Weights of a small GPT-style language model, trained from scratch on English Wikipedia.
Size: 12 layers, 5.22M parameters.
Architecture: RMSNorm before each block, rotary positions, no biases in attention or MLP, untied embeddings.
Training: a variant of Adam for these matrices, 148M tokens, 4514 steps.
MLP neurons of a small language model. Each row is named by its layer, matrix (down: output weights) and neuron, and shows model dimensions 0-191. Each number is 500 + 40 x the weight over its row's rms, rounded and kept within 0 to 999. Numbers have three digits each. A neuron's up and down rows have the sign that makes its largest values positive.
A block is one neuron, or neurons of one layer that tend to fire together. After each block is what it responds to, as a language model described it from the Wikipedia text at the highest values.

L4.down29:510545498441504476587469490484420471482494456487522539528473519483499512469520532465491480393500541467493495498524452451408508453541598542451512449460521547565515460470497501564497458497495528476507501455530463492470464518474504475480489469551506476529527502558538554468532485480463523519487553581541516446529510535501538540527479565490480532527551466484533519540449526456497750478500513506468544479486506445519521544487485485459519467516530541461516507477463571535539499469502492484480485483522505518575589499526505519566521560506475498569477500487506516567471486507563427543
L4.down34:437499479465446532510471487571474522459482538510513566540495610525493409526442531539460484487613519468491479477531495507457519453494520431512511428523499486521503463503526557521478465469489489543539561471537520476421488470505492576512531499550475442520456590602560458497514554490531410503481474546490512478558449459490535512504553475464522453516513491509560483440518562480478612543479487458504485492526548435543490514515509491538481580505535547509498535533476423591504537446484513516506580511503523486458487475455468523484479521574516445526503451526490441535439521531532430443
L4.down69:469394490477514535521501548459509506482459538507504471546518470543513578432543508464481473533447518471420480543487533491537499504545500568539510478488466547492461465489432461510480509542415458535488578550616479557422488512518555469479495473523525474456524540523477541534505527548445463518523499459492547462490586482594532501531511516586525516504470494467507494473520565535519457477515529495500436495506461527522509430521554532526529495539491504502397557418494483538551452506524492451600498420486559508528534529518501481495511525503543513489446561485473524483530586501426613479
L4.down81:506525579421516471577479484459549495473463510611518506477559542473522506479488485566475533451541501539535504487490470468486530454503530533444536538475422550518458438524450503457450467446517549530496501445492528559467557569457489471459504453559477483557474500535544501514510452487457507480484540620414474467487491577510548540498500535484495511508546506419513490504492567478490504476465497464486517511538457516512506487534451513455477439497486496377521508477501532537445576470516506470493446525606481442568548579542472546548434463526525467566489558516427516540488524513520476465
L4.down85:480424480486507465520464448475456522480515482418526414586477478519552531483530491509465476597528477529494479448474504522470501504503525497540529491473531562450505443464501489496443509507487551485458506526502492520521489561536517503494520424506517595542491543557491500490547450509528517458436630478546509442605529494509476517465517560486385539485486516502520489481503462449534599512498470538522486507480501423553530543494456544460493516457476552534552562487471534521462477525532524441513587482533531514496465471549541452509494574499515490471565531440567542564418468528511413526
L4.down98:511435519519476445456577446516472487559448463453480435457467480492502571473550441551499446447516445528433501506465531463519450486505478428510446483501489477497505561567509442510474482542562447460466495543450444449591409515556494499501529472479467541479444469486528484497496470474556512495506483455500439500562539474439467428458519415476502574508531426592526463470544496510441562459501537473522488573480467458441474475554535462481524554448499479473480548538522529525482470459545564505528534466562515480495430445524510534476416515537529480546515444443515457490524517464505472536
L4.down116:524483533550559440424488552489528544466463551596483549494533488549503494535580494434515510541464472523464534559472497478455527493517469498623443477501501502449501496469489516451477497502465553500557476469469556537522450560472511516507462507508516668550523434488504502493508519526536510493516481516462455515441499493458420465549510497460455435400466539475490525490526538430442394447494564520440531533536472499508483592485486498516452573535523498473517507510474531531529472518472558453512523423505530518481448497543459483533463464466488511515515523459498538484452466498477597488
L4.down118:533415485514555488479486463517497482508505524423450514423478462484471497508480535553461508446497495488522467500492502537493501492461473543462417511550510469542444561574502432523430558494493541487542478514502460455513523507549497518486493495457530478530547504465568519441485584523513425495531515511507545469480499534501441453515514404440483472419577477545525483563547427453489474482447517474582410536517469435461454542583519508560520476460476518497561508475501613470438481495465519492523576435512507517523500465542478504451492437502571510441466417532479435500448513465513505558
L4.down131:437460463520480450444551439514605516537468466483472478457521432507482497455468562542517514529536486474489507416484543463516524521487500471515487454547534502529485535559520496505431485505495517554527529533511442555484477477554499542483525476432495508480531501519446507496466503527521526442496509540468466475573482553494474485610561451517427502457541480523553478561559442487464526461528525508575483553496487452506402512540473554603539550447466523466465489520449523395552495526560554499558487505567526486484422491481561562471482541476506502457571421513497516504489446541513497583
L4.down241:517477500483506493440516456551559600548519515432496475527552545503529429482438587496454511556499415493483515489427501420484552479541480529485552498589523550451550492584527523528454518494476513536573491509557473536504534477505518539488544453468551499493524470519448451516463511500490437489521508483478493494573469539477457479549560459508424478466554504492498487567505478518481427490492511504557490581473486507533469542509469515637503477482494578528482499484458478496510480509435539553549493516508511475492486550466520536493507517411552490424577433485496474528407413496506515554
L4.down242:543486505468504453484572515472507460486578550482496506542510530521515522499537545475500509539549508519440471523527503543501508506507495433531402520536446495529493520538537505499473547462445559503560455527493488553492462529585461465468514487555549496471498414468489490535523492518457490509492498363519453503521478507454442526467454513523570523503455463475477514505506478536517589430439472535554404505478486505450509522482479474477557533439540512494479486458492487527563426559430528522401558520460592446509509504537524508463459531524557511399439494536527498578481566476466593492
L4.down300:517496519431534424482525558480510529514485547548569480542528514485438480491497534528492467443453495529528462537509533407555555474538443475538499525486480506367450477504462510480442493405586407472512414506502448476431476448438570470475515483463447481502495510525547588533497526516524521522523497523514448467543531507480529459562515470544468486491456526451566505537479519452630482461481476469493520470490414455496567482430480626510480462470534538522476505495477508463506525529517485472532504464495490520492545495480476445453442444517509523489487487482555543512550467564495494499
L4.down309:456406499507485520421490493497519517564568439522536527517522473554481506471422524505457465513540502468512505475494489479494444420519520559567560496526440509524514567461538462461470498490511475557497418564518469527551463444461504556522534420485554459443471470480453467465507467583497483473506462490480508533510512515492490545526476483537499450442515580452507515508521545522473437520540483535567491536514503460473487470538546495528447500516464589456534482465479493471547512471509467477501488467569508478534498518482507523444465569359625520470483420481513553480407435463529443492
L4.down311:485438521489493451490470520438407434494464460504535429478560444461472516452427549458561509543513473487466540471520500489510406513432468457446515484498551496492511551503516508463484546545562510470522566563466467489472474481580534508514456492524520471521509506464536435489484485484515565479474489592494450452470507474543485496522481541474488474488453487392474542456494466494495506476524469490521424520493571477520477545557592487447433439441429476486476513525519510515567509600449534495568411441516473438467428527504491579496554543479454486496493439445500489474479490515478491565
L4.down323:418511521481458456521477519465450458462474584449513496512501473507518426494475459495528497431504498585544491483490508535542512510534585505499515465521569494500477506522533465443507496485534501485493541454508466497595456520514546473460494526427510505552476508522458487504557490497506466482511498432515505473500462491552471566503427458463459460436567499497543454469499424514456601465472440469517459526489501479479472496499447568487497552507526476482569480489459588551652471553545510476484476477444446466534507489503582438571482489519517480441531408542502517492413446515549500571
L4.down333:473550468511537469500465467488564496572520509448445485500516478471454478412446518488430534493527494497507539486534585467486558485535520446556461472548492564507415604544543532518494495519492469520457522506545499508464527475450484529486491397480522421503494451481468517489505532487476532487533559538460507518537453475511470563496531446491466393463522419516543496579496409462496543559437566459599423479543494421449509508529521491606538492482522509505523549508494522547474505553484495441572504462546499517473464488539538544472482529524568510493477425504500523460504508466557502531
Responds to: Word-initial fragment after punctuation

L3.down351:469540478446468494605532447504565473573441409505558477506423497568562433502564481533504522590476478488505506611502517513577549479464490483505518494472497507466534484488505562499469480506487464547470523521461510583475519508523498488533530548448490451464471543488484471538451510494480540580601531491537532456501515535540473523487481496578488526514440574481532572422419499453572510506519492458506471535486517521452423477493510554548541471483457459538482469510480513448567575534466467423439472539521528450518530489539528485433532485458482541547493458528526489511506497543505509566
Responds to: Digits 1 or 0 mid-number

L3.down14:511505494522447488524496492463390526504520455535514488444504556501420488510566511494516556525457465470431505595465545546481539441452482412553542520510431477488548546468463521486497523526550502428498450503444494501433446554459514516492481545470466504524496349457459526497480517468487505531543413491457461519568536582492479441543441516555516516550463501481516471449473457523515558460477494497482520500488567567593510519459487515538464491569494459558477495505537458393496410497509504509500429544477512515505491487511493487420467473540515547544523517495504548492526544465530536498
Responds to: Second digit in numbers

L4.down53:496493568546517567524480586524554522479481550546471521425536478553514454407543570558545507465541497454437570491524483541474478499523565494504590493507433481502495443542514425399527558503494471504489534490424556519460447511492508582447464510456543463478550469485445481446495487525536477518478504495515563483541453542501461600519479475495506470529531513542536449439519496489532483511495510519486475501464470537542537495543512487547505482460488447523538493504429517472544532535526511504458465490532521433540536500477536508535470546416532505497570512570425509448435502558581497596
L4.down82:503553519572481474481561439549508499395400450514419549512518431466475500494563505537502510513522439500531538464546494534470490524478532574530496448568487463489521514543544435488500464508548500547538505432421474548511501493493560464473516544429491539538503488498516470464570471537532538447511487442511456477498474501481468522543538464401478514421512477539493475551501462521391472551514510563468630559456489457425519472563426495493540544487537520511541459488495424452530496458503465488463495481512484516504483476464482534539442527483481479539483493502476483573468497488524534587
L4.down128:498471522561555478507504498503488581480519457517564529493531519473425466561426474512479436405555502499475482541477557538559454509420470529570489508514481521572526509471608526606539471506555547485447504438492444496510464511540477486479522497505569470431523520452493486481491525500543541507457529507484458492541518491453468508463553439506476496534497533494483541502490531562499530499584496494505512516468460504500513487471460479394509476522519503433512438480521413452410542487485516535434489500584455501570602504531533459478444476468525486539447479448591439485485478468499492553
L4.down164:458485498467515463531426500508435432522546514504514513519518509512458432516487474545478493461541476484564551516551518537537508494468477461535560467548532502473429595535478488408535519480449492499479537475525600530457509508505464502478507401517472464524551519574500506475489420484464460539513457538464463486531522524498519497507517580454503450527483625497519508508471542495472604519500504508495462443520449512444578483533516496455505490504478524425495562418494482597497451467513464477567381511531462503490499488500527468532521411514544493485520499495514527523428505443527538603
L4.down170:507565490493498479444583487532443507543442552494384572525495517560520522534434533455516490418519478512525464502477507484475550521471582448531528523499482496478422499438483462549539563495543504517535522446565523502536515365460469496499440507423486495542506446455497552504522457529496424493525554482520532475492459499457499485550526519546483450433509560534538503556550519459521466482542471476487594492565438435501537519471449507474431510481510551483526497494507540473463544455542460435470469441481503496493493530471507570555453496536492534436465577572509493513479533555523509453
L4.down205:485553491566510451497499532505562540494377522527477495434493462478499514458526508443540458519474596626528520505497484556490476504497502448540510482463529527542493487509456532509476498524480470480509420500489582538485461501510487520492482430434451578497492504503519513507516509513578556532427484439593505532496428513530397475501530479491526429491418513538567453434526427498576460501471442576482441460514503542568504529522461500511483544507484438460501464549488527518498491551513478415443491443486490571506527463506447469442519464543504530413530476512485529479540506526506525490
L4.down206:451519431456480390550490492471433492567599496588560516505521501513427507459589564427485467535483419477498516480491486521521533520504549509434551489467548466530565516468531507491449527544553434409489544523538515485563476493506478437493496473477553431478529508484454434499475498441561505518533510526506483496511486478498471521587501525477431538519455472540524495535477494497470572495530560528503510494464494500497533561503500516485502532505436570472506523518480540524535535421465483499520507457558465493462471514562528481529526516473493592467456456454490555547458477499427466628
L4.down212:542461505431477497462485441572572525546406423467482465551501502549490487508509540564454522526527498517529503511501492505428497457507577490399534526527396554451492555487569519509517513594475446466507504559464554569503532451506450517550481530489421501525525481515472448534470465485534486518591498557469490419529472477535477534519542486495503557501488489486478520514445535501504529571526529456473572535464562539480458413477530516450506466438504590441519463478456524416481515509543465539460546472498480465506541492439556481525506508540479503466547458503506497551409494510523472468
L4.down215:474446482512477487412515490455513499480630493484513552497547530529469482506509450530499452519544476473489520456500428458550536519460522501579455502514460493465497429475531504447500473458500481536498482465569487556565508473488494496491519523499459519412520524462498498553419558524506487530469513544491457543488453510519502514475517445502513518459479442504557509522479525582591632450497539530460518492543517525441535434483501490519526584453537500495473550499485542514590564432574477494493511508434496492479518543500517487477421576487409504484460442478492542432542461431470450424
L4.down279:505564572446491493546480500491506485472547492506448533537435520533466489584481449443495480360504561499564480498545495526480542506476447542473461480487491440482472481520429515384503459505542482457551456445452468527507470532529449463443438550512499538482493459504538531564523507501472472519511512522470587504426490535533483499505466483442549528551452509526509512509519493507515446566492469558414513434475460429495592502480428516417504520476551470545480466474477527501491458595528480477458484488553522539552533426433517430520510456563533497500523574522529502492453458483516513493
L4.down292:496529434494492577551457494460550515491456517448554528539485496509425546485503517539465478518503495512442435476451469539534496484474503505532547472590455520460509551492535450431498509501503500505478450471564517553560497491376536478513509428479544489531520481505520550460488566545455496533500497498467547476513463510554570497462492504469555493542463428481639511474473471533461452501534432517549522518594574525503519510491454477431516519520490507468560422445538535461434474540469476472536508461524518476542551512523575449569435479467541493463466540448532488571505417497480493537
L4.down319:497520529459610537449529483489543521479521562512397513538450492516449479461528497544475536500571515508484578545488531481510490503426515474485450474548527550542518490544493454525532474486528485596473518523477548540523426521458467490551567520461440507510518478465511523521564490541488519526529525511591599467481450527544529510620552476558506491513554490523495620492490538462538557482549459569528547466472524522510516494502423475407564552508513482512544519466438468492449462474503414490520484478488437488515536509465556468485503496541484482471536440518564511538497502457549491444
L4.down346:522426585464462450554538540499404455511550448515519499527509484468505465520559490501572490401460503476525496534469447480515469598545462489521509438524447542538527503473565554425480468496485495451512481487500485562472492522485454443481522364509564515479541436520456566474477450434550499522494544524478543478506514478507500497542537460521450480555472471447542500520540541493451667506460449512498497468500471494534536541567482502530480512499517514442508498510497487475613549477504523474534507495495541451560512536566475554487520478495545465494553533491506560477527456540468513500
L4.down354:495486469501485519446520478465518464493283522538554536523522447566543499415478528483549470531481540572550535470470497509495484523495498545540500524501558498509527510474504478573470503553457587506510504532516443527516579538453463535506469493519486479540545473543487541528456496544460481534501505517457497519540520518432418529538521567476458503471494446513515503538544555494432497482501440500492524483510416466516463515501492566496468492498478528488533502498466519542481495476548541460508530469475456511493424525476535523546512578454443511582545556591487559551489463583589486521
L4.down360:516447523578471546470496563524576460501471563438439451464527532563502524501502529513508542576541541480544515523491505500488490461504450588477575514517478503502503489539507394524494497464543531526512518537489488461518499449434518519521469522477547536464452521483503449497518538464437501487498467476513486522454414440505494477517510416555565528534478444502537450419553515531551375472502433511493456474450469476514529458528524512469496456499540470495530411522495415467539570410508467515522577487513511493489554526453551484477525503498540521460522501457530430477397573550503553518
L4.down366:414517483417467536555530507520479440511432526482521542493511511454458467450522465490522504579480495533467489523508545513472541464515520603590555520537572508464483540528492463416548487495480448561466425573462513477494505597443554493524438426557495550487509488504450547504541482486505509527565600494493573566452456520455459492492431542516494500486464505525528421450473547529514497437495479516492524459513463486527490485437461511478561444548560503537555443502488464508491524548473457513507455495521542484495415530475485474510580494453498475391516444508487483535487514471547500476
Responds to: Digit after leading 1

L5.down120:385537475482483508499463449441459453492499489579446500515535459523455585467471522501487479490474506500486538546568480489459490549460464439468533582412465585540468479593546530531422547505458533575530480422524529466458564555533474510570474445540397527481447508538556533507461533490426497491553482525446516419527471493486509493455508509586517544467492513457506456522467463485558585486465506435462481473514490497502474497520475485459526490504509513485467509439526501507504453496534456431537512473539431520488585506491537544549480541496514490524477528493473543548577493546531507536
L5.down194:464544452487504498506479500547559467479495473534440484530519504490485499503457518494453501543481500501524548493475553621506488561468425497494454483614444497496526498517545541480493459480485504488562450508443585521496497524524485491475515475489515481464550467508534519471457478454529457497517477550459544566388457465505469585507508510577520513566508471566525481446466432512499428517507485574534503509548507474472519512534492484454551502499487454467558536536452591473530579538442473515518475534520463398491434446449512484532417533493590497387505466514476512494465442586520496493
L5.down228:547533492499508523549562528592420565474551459440475513503550481523430445501450497529499485485595476588564541474497544539503479493531480575472488535486547505544466470544471516479494525502490507536481624423539481467483499488514436500533566451557573548551517532535469412484480487517518570530474544471503456453545464558509473527524478521534551483505444487473480452517491543509479427488552523523473506451499520461551444490459497541444543518497452466484541528520501474469461547433558502482544455458537493531529538449502498465414458463501462516513508553454536592586482519447462493537
L5.down244:450489518440562447531475517473528477510506545534436390506520456512421528539480475464512473540522573470579529442525545511488505481431564455509517479471510570491464509475526519453520478461474522495505476491514539568564515500458499422489504531498488499521492476419476440530517477588532499420496450536490476464513584531547502561489520524532559501426500512556506498565455566533557421432510495539433480494570459526468458536544493565474533483420478463484517443447516522534473495503487496414501468513458455494443553511483516499564512444486499584583527535543482528547452510534548488470
Responds to: Table pipes and word fragments

L4.down2:526465468529469460506458465467488473529484495541493566516483493542509488474567546557404489518503458531542425468513470503530481442511421528511599497463448507502540444444463538514515464460465488526485542532444558553536487441555518527473458539479508447573538465436480429507446481470489487548607547497445475484516531516505484571511529549486495580468492493580468501555477532517460531477545476573525490519422507444430435489467568548440514479524450440449494587474529545433455466512561522465509473431537477469553471514527562484478484485495533516503532503503483538568518562493488505555
L4.down8:532484517507552560475564490491470486513449477477537557492484544499563528537509488489525572437477458561507461516494494578401465531542485513529465504460524497516481527482474494481498495423484558472462464492487522455505530546532471461477548481450499452472518565472494524494574525468512487440401497516406492538510502415431441449519474456487495499492512508478473475457527544502493436463423478471512513479562442559604484519548507565567495531488514472430512552433537504581457536468550526456537508587494564531458530462593535553514516480479519477544542407521482539456543501499566516519
L4.down11:463552492513534495546429538526461395475545479559454493532520563491478460543483477491490457462506507478431522486454447441447490513456528481511503575494527431507575503498469479491493558410496463476517448459512476441513452508476541505477499519559457544534500601513455429463536549531506601476440581535499533464507494504512420473497502445467537508455561511512513496449518504548447481473496510480520518444569526483538505480442457466438535474542544526454517468496580570457461519410558466505576428475489497450508460530478546527481492540510523488512512457476504484520533400487578519456
L4.down44:488499467450469482503491511453468522457404564528507479466518560415512552520485502479511470523474487480493570467490545447488527541526538556467531590512499540516523504546599523487413535610464514531558445466536470583539514521478481574479487440518514570509450462495517444509529486507541476484506551517437465554517525498513506468432487446520511494458518515534457472442533531539537516533452475461539525465517462507406453490532492459497559512534477521455584465496509457618429551566554534519486483451428519521495443493566527569535527522488500509486566528516482504521440508549453535494
L4.down114:568584491507510468549450530587481534493453422484551497497535527453488513496517505483511559410514538533541448511481486425496515542433444521480500511538555482467468485443511515521530481508517490474445498482400422507451444547483484522505468564490494613479500504496528550499527537466518502455517546543498420500502504547483481442476464530517502493517488507512519585485563486483579538490431475499402579456450521463511466506546424528505466440512520483513485417511535509492516530432482452474508487521488439542524455485500519428520504466528462414476464567593501550492524452591479523506
L4.down136:533505420462465507569485540515525537520455501441502538543521496460536537515610488576427552462481495465496487464503480538497465475468541495552497493520465440475498437484484497527457522509482482535473549481471494501522513480503451573505445474488516461562495418563527482547495483551438422479576557524548496512486471465459503524486514547532455479557443441477457530542493533447459545481494479499512534489472501488436467449533494549522411465462485409534505518514483576470600519534487445483530514509560450373578435450551518493518495486574516529486561447441462482494507522548513485564
L4.down188:540456399443487541447500516471473486413440528503521452479469487500625509590423427507520441486521430471470487484437504512514471461508488431533556548477526448457520617482510558489462460525512491438489487500453441484443484531483495553475468465498484478484469521634477519529481455479448512497484473468452465494538560574508523520539461521542508492515482549481504468510519462515500541457448491520497474523534444529471454602472477475514426506490541540512504578441518557527515480599502476457506509478439542511494517541560557497502471534450500537448537511481549511465464484533465513484
L4.down193:463494481403456568504558487511531459537382525545518470505456522462527553467420543494479550461456498514528528455466521530514556517563507535539523497454547491456524569472533538484468540432517489519460468510496470512425455455555499540485489428529526506485472511523468486512508479415506513460509555519504490494574472476538509554532519527577496523511535506513463485443523504512534411466459551480436510552566514578502452452504538451544468549497508530483477536472491506512509460548529463427512437582441578589490466480478535490483535490506522566484615559556497504439496533513456568516
L4.down196:477502402457513542489421457514546451493489473505517480557489541511396537481459592471493578577503513492418505486487513444481417509495482485507456524459514526484574545527525557467512540549568470576485573509528498530499533564478464547547451485550522562478542512455547531462487544491530556508548497542477433498509520505483533401543504601565449452474432447441489560482522549505474511546471567521514497463556462487497553540507471502509514457502532539562519486527502508498469496493526479447565540473498505492465442502528465493463510474493482577563506476516539496548491554443425524439
L4.down248:485494472527539514526499512514464498501508503513517510549469480436467483469443450537562506420594519545475483504466436451479496569473499564451506509461504508507442579494500449503475441470461474447595497497464478589544478492581461493498515495508483535481486619463531537460559479455564515499447466456530477436419572477483441501477509475513532483457500577477560544494525469505526551427487483507441537499517495503487477432579514437522487502483525520420446496462533528569485576434509449464438484516524565514548539455428503482484455510491481475564469530546527512480534479419489545551
L4.down277:466471506496444510493496531487376457559479500495483540498502481436492524455507467508454589546520527491435465499450533451399517467561491518545507482532476541525495418495560539482550491506484503479477477550515472497578511511517499591428451491530527495491489446486527460499478509503535436477508444480464497575518552505462553484488521441580474577528539428440538512560479542535557535521543570574495580447499421478520521462545533529471512551538479543514512501477537495600468512525480569522475463524497550505400480477429473562416511461465468493452481516462511534507511501502531507456
L4.down281:464487515516423501427458511498507510564547581499507516438542486543489532507487520490498512487536529393482553444466489509472538524453478431527501455461448467465515493438474531455501443524474358589477461465575491545521537462551507536494484506489517565557488542494522463560412448505484505448492505475506472565591482479455492535500471518520476562568506476436603498513533513491484515528487458425554499431519496434494559476434478445507455506520532499502504500532470564511527507497552522495457452533543453537541443505480486481438444443491468451443522557450537521479484475479479441527
L4.down287:464507511468532461458529481530500533502506489448417521554500427504513529466539498477510513506527534422468497482492502501480437506465562524510467574467477437516464480524497458515507514435521546577501538504527500464470505409538482535483445524481497544495502527537464506511486539494476443420484483556525531504506459497564452485570497527434489531415497608518473562523578458440592536511487625581500530427542424412474552423552509551514499557499545542570490486457475576456536499542497498452539514483520543512484519457486477544504426499537502516520495464478482542523434541530495478463
L4.down302:464510507466499481488468464478491447502336509541464527548484358522471538473479523525469527473505503531543508545502507595521493500509512547441507555511441530528503461472474524412594406487489485465545501500552513557563510516479482484547515496394535461467476497440525476526492521450534491474451548467455499506479446509529536485457522439515562520469527508505514448483518533540442422511502510488504568525561533538508461477467510479531580509456535548489490552559531529525487523488505492477524543505556549515497488552434491519490508489432596571495559517469484453483491523454537524594
L4.down349:481466451502558495453534504555476488471380553508509493472489506510483516522539479478515518371559444490491545506539478469523490529440468484477422495511559460449440570596495413507522473498474501460511514456477443547524530502548504494504494550428513540562478521455580509479523516412458440480488499427476477527484516557461449473436499531532539477494523470508541567490484480459517430494504503462410463496485508501445509519457458506525497455572512475488469525517555514534436517496456527455479507580547553547526539518494441515478413505502404479546529507457575454470473491425513489466
L4.down356:492556442486434518523487462534523469465534510553519490482502463428541508475480465457507504567510454421568540484516506535541509452576535481546512528461510480469468515507497590466507437491538520525485472607500439530512512502406489533467403464534573553505493473645490493518509468501517555510504517540548521409533489483485508497458545471513470514490477507489557510475490467426508482594523557441499588552565499553486541484474478474479522479494507484444456413464557507540548548436512454526440463556518512519538482534454533562480480472502537516502528531568491518510531580474463512467
Responds to: Final year digit

L5.down48:552582503493497501481478551511517525500553459563514480492512460541503515418452554551475446418582507544455468489406490474490446438539500472493491497518487521583521518463512555466465414380499548511424529481566502562462505503527480562507535430534454538445518441467494570450527497461528518494536544475486476515455441472508460526465466547524448482480415535498491516543471450543536479505433503491528547493471501472546510504472518478486516488496536541436595481486470485435583459456426487474558477510535530560477471408500462519561503506503596544490525486481505508513516480513468464481
L5.down66:426496547486538452615499523464493602508446472523470498514436456492472529495495482538524512542488493499512444506503456500541571460504511551598541494477468500499453480485460528589442509446474516548499497515503526451483456432491504460486433525539546505471486475508500458492503475464465503509488572604487532466527524473484468505460524535503413548567463509530478504465442547561530525488487454519562401567509443468417533497468528572520464488521487526569543536560451460562509489473530480547507463506494473540566448411450473564470472572491521509453475514503553483504522491459460508588
L5.down88:450536548534494458523530525426502478469535454533511515442488522571443513496450470524488547490505493493442440514535537558492536424491479468573476528547430475467580509502500526559518524481505520489490453471546476523457391545576476534482489488499479479501579389475455561416563454486490472431482452506581424447540519517447477449471523518540529526540549487500517495464480497554454562481493505469422486529582550533554502509526496456526545527507467465492548515518443545442466462528460497494478486518477512500496411412499513522439510531495440495449489488509493554512478498472478559403
L5.down138:453505464509452516537498534468527561460507471460472502439463504556493536565507543565474527446466518502447462504483472437524503462433421595504491488464511456511500550542539509512529521460535523520461580492454559491548517465504476521479509449505456522471472412474535473441442461470499533471562485534462487475486522493482547548533467502546481420490477531493538491508530498515472509411496467485521481502502490463484429441469494542592459506562536426542565611451563405437498470519553458549495471530499515483476568478532515533524490534531553508568539512474544485496638547453510509469
Responds to: Century digit of years

L3.down36:470559468462451480403495517551522449488538557535536477516524433475498539471516509440556483436590488491394491353546530398511448477510558555508482511510520436468432550521511529486573504491513465531455511534497504597456525521509564517537538459519501483523507543522547482488559546485467545490503521401481492502511553497488529512514503563482514478487490491514583526580487487480485516495467541526491547530500481490555572511467469503461506481455517512497489507519449539468525446428515578496449518544554482490511497438465487530539530501522556516502484510597512498467434454505571423492
Responds to: Digit zero in numbers

L5.down20:393436582520492512467438517509441518526451528513547557485501526485496486523516526538471461456491450501549473548510499518504428533547458569540445503498541539497470474542580521462531541461398514470459477434516495478580484451451525465483489518446468542526442504534500518447511462526537463514520488484507550519584505427513435541512552459536539522395548539502552503475484439490458572485566515545505482464475456474501473461507454520497518472486482562495560498541511539474469484550493600458564487534423512464497498470500498480527459564543498472509444448453473518414478439496566523432
L5.down147:410456496471516503433454532459479509509550469499515525470479484420560486527504488501494534472481486534526494510516485436446499399501463555463513538503447498461556431506475422494450568515559546521542550547468538461471455576505540485490466491579554486507482422526538507450529565508478448551481549494504525433573487516502510445476519518491432485459482515546471477458515582429470602483480489527466478472434524542504479460476509531509477568551470566564455635476531519446461489489544462538502481448476447448480527482547520520500526535485542447557506530460517445488544554541517500498
L5.down290:506493508480507507535452507527462508503498548473470449515463511469513512515531543485507506491478577516531515507501473491499448554526454473476492524430549478590440471407493484464532465476488433531540547512580473517511514475539516441571532611480501525511535504490528460509531471489551529436471525443527517536549545502510510432559491554541478511507491572470516533449545534618549553533528520503541568451454523478445478462543480459465515475508479464478436624470513439532461490508511496483427533517484450461481505585563426592463505515445522529491482506469452475500544542535485523378
L5.down310:508437501499553535480469451535511453538455509476477432476446549498493479475522548527501467467497530513567518480542482497477439468645459487458516519557516459513465477503511526449488518459487488499473471477511524439464465551472552527459437526521387496501554485525524503465518543548475502480558452519459469505506535477481496469454512438520485523549498510480432537496497398573491506521504573431463480535492492454471527428475528527466539518542489406392530604487509534461541469489459469462544521546465587451506558498574495527473541524418442496496488500465457517494510457479457537406
Responds to: Year digits, split s-words